{
  "d_model": 576,
  "n_kv_head": 18,
  "head_dim": 32,
  "activation": "squared_relu",
  "init": "normal",
  "beta1": 0.95
}
MLP neurons of a small language model. Each row is named by its layer, matrix (up: input weights) and neuron, and shows model dimensions 208-463. Each number is 128 + 32 x the weight over its row's rms, rounded and kept within 0 to 255. Numbers have three digits each.
After each neuron's rows, "fires in" lists the words (lower case) most often at its 100 highest values on Wikipedia text that the model never trained on.

L7.up883:078090153139214142197070115127108123132192113145119097164151108109124093136136118153125150135137196063090121105134179176150138132115153151171121161161072143139090093145053163139172130129120095155163123088139164113139105132124096086139110122127139133145079137163139151176130128153149128162093215154094111064143117140153115143194124128148103153040082153134109132131058162089084127116120118122165124098137127134139099171126150152131080132133116111096101170155109114152036150168104161112172082125103153144121099095177168098124152096049146131118113125146137099067090148201122088129066161161110139169135106092168145141185166113112169095089132104127148105102143099055098146092057157122128100081169153174132108171144092197064128102135190148162148140105119148152079139118098126
fires in: "the", "a", "an", "his", "its"

L5.up1873:135124110070133115186134120092140144115084133089096079111099105112126153156075150167157149139094136185180173173105081121135135099141212133149106108117163125039176136112165157147167145101163187120116145176151156124146142159106110136091111145095153184150162068156121149129096117123147125135183126134129117076140184095190177180070119167158175071142147053167165114127194112099167103149131111136099110091150120080074166114135143062119129125188138107143103141117134106148125159123099149173079099084155097120144079147158145111141104130111125141159071171128120122056124088130141119183181071112122162148083151144169130063158116054136094137152171045095120125081133131134163086093153200155179125120141116140089123104128193054136081084109130152075129129091034114113140147120102140
fires in: "is", "was", "been"

L5.up2104:175094116102149117177072126171140151080189064184072102176111135123111189108188140175173151093150064078103254144136114179109095142142111157180123165123102148095081104157130120186167131124091178143171170147110089111137128165137146097150107164129145103118098079186134128162175136108147122142118156160139152134119131173131138103169141099132114116102138162140126148144133104107089136121143126135138135090166101148131159140114141149134122096192059110143086148064141160092113154144156223091149157103085088164110119162103159081107146129175098112150109139157185136127140127155093183085096113098151127093170138148186170127172185098133064090120099137164126142101111122105141113094154111149165143127139225073095123157142100153120153093119108097156059062147150167091139157169157122
fires in: "of", "by", "from", "the", "his", "its"

L7.up1095:090145051141187166164096148125149074156165112086245083111133124137091071134114132140142109136037114138131152074149140147123113095103144150175118116117146145140158129093127083103117159161145123172210078133051149119122148143109114118178076137107130120116131096144158134105137111083143086059135158090100094084152119079112088176147165155156143168175125174154141115156110102095113108121172136136103142111131121096206080123128148171075127150151023100149091103132196114115138160148174054089155100106124094210149053140124168178113171101106120096141113140116108159126135089101060134105162157117116114096144185167091121206186176183094120171158137124071094125086110099139108212061088136133168153111103157112131132149210165176123115117146120115094181131091169171159121139145095182
fires in: "not", "was", "is", "the", "are", "were"

L7.up1538:124129105138180107152126105127111127122140126123112173167105141172191152117176133162150095153109156077100083121130110123150100156101147086176091186075168130082121161161093122167128133184069088115169118117056153115095120147117155157140116163157112147136143072121151098161128159102123103091085126117098158125134131151135125131198163117085059154132105125117074138152134054123150137149164163131124103050142089159123022139148118161134145067125115145071143109116108132130113115147112125156164141065170132166167097104145153125085109144170106119122186075180114131105103124156085141129133132112121130081182070106104186118125157089073091141135158069096127135164133077163108078129164118166152144118186135103180169168140083109169150126082179168106116100155070093100106152102163081
fires in: "the", "its", "their", "his", "of"

L5.up1764:124098166100094123105135213120142114122125194153081073163111056095125136051129099094125136085127115126077151163148130187082107163138157114074126152126134159139132158074119079092141124135136135163140190063097082175141140044181110116133085188182190131073133129131157174188097131108130127158209090126138110140115140141108136123122150085110106075087123089070195149174122092091150138165083097122131137177178139147147166089102136131074142137174083087124150133130115172121163119184087148130129147150116131090103102145133163090191115144108152128168200170126127126075168120154062188050160168121175105096165105081107124092094127161175091199144151087110131107103108143128156134112144153133123173149134192087154154122052190155126114077085072125183164122120131151099115178132123177
fires in: "from", "with", "of", "to", "given"

L5.up653:167126170055115176086100137149049143138117191167096142171184154118114120138114123166126142090119138163105154142120138109196160189060095144139137158099122092099161139133162112134126193137095199152165101050110094164147173164175054146125115144124076127091104125151093128121128098178171116142175136079117123142162124122136124146135113091121083189121141125131155148152114118111115183175138110121116127085115096131113131102113143143074098117158156124132089080063125154201126177094163124123148114072118129136093119134139130104137163120182128109152148116145165174049116077117149127115157142111155138106160092134105152136135103129164143125220146110127039124180133141106180210171154150115120097129076156130116170127147109141120099090154148162177152141164085119086149158142078117
fires in: "as", "asado"

L7.up1534:153102125158131127165147164115090129137168121121097127110061117184081129149138157143092067110109105138111103146149132112129147101142049086153118128107105142150126125131135149145207124144150129111125126184122115192145108163130102101217142116108098134109134143189131112116136126160162117095142178131126118145054110122139109126143107131121115122166150142133153136148151096082110130116145106125178163123190140175129125110097187090144149137124172089115076131144065117063128031141152099127132163130158155137147190137067143175079135107108073127180113189114110114147122112158135174147113085143149158070145126127160112146197199139077125057153157084071095118155169136035171119089198137207173092042078159134145093124103077106131157163191189112137061090138109107125120131132097186
fires in: "began", "of", "started", "for", "continued", "from"

L7.up1732:134099133137146140111083163102133129099132166109159091116154173119077130128143145173123144089208105099174144095152073137102138127137133148148104104088131144145083111061148119178112120138152182146079131071127148098123168094174114117123171120112028144057105085142103089152148075063127145133107106146129154121121198173220113215146136060139167141188166155120117163165144089149121118129124127157107110107110083117146133145067091219071111126109114177108181119049136112128096126118187122170154124133114109117098114076112164122142104145106098095121127142110152142102163087112108182080100087092101092115123148138187136106099122149141140146155127144174129112180168118083163151133163119112134166107133124116106175120149119111174120084156164096143082111126069198100117167136123165
fires in: "as"

L5.up155:146139081096160129117144156093096105135105087092153107107178095170144114135045147142157150102147079130124156126170101091123145147116144117155081094154145127112146155131149119174117198071166141081136149089136121139119133098089026153202115189118076131158143115130110114118110155109095116106128175126152209040151109166111110159191115133209140131125173102132138101118087130062138127129147176133141064121133119167121120180102070118159129131125054104176076145068113126131154155139124045100145097134127131094211102157152161120110136137153113158104128131124071161182144122088144189089131120099103099187124182100160115120123130161161060127201126094129123098110127140052132111099105150146153129123164103187058134129137159138101067115117167091126116182096122090121113140088140104
fires in: "was", "which", "is", "were", "took", "on"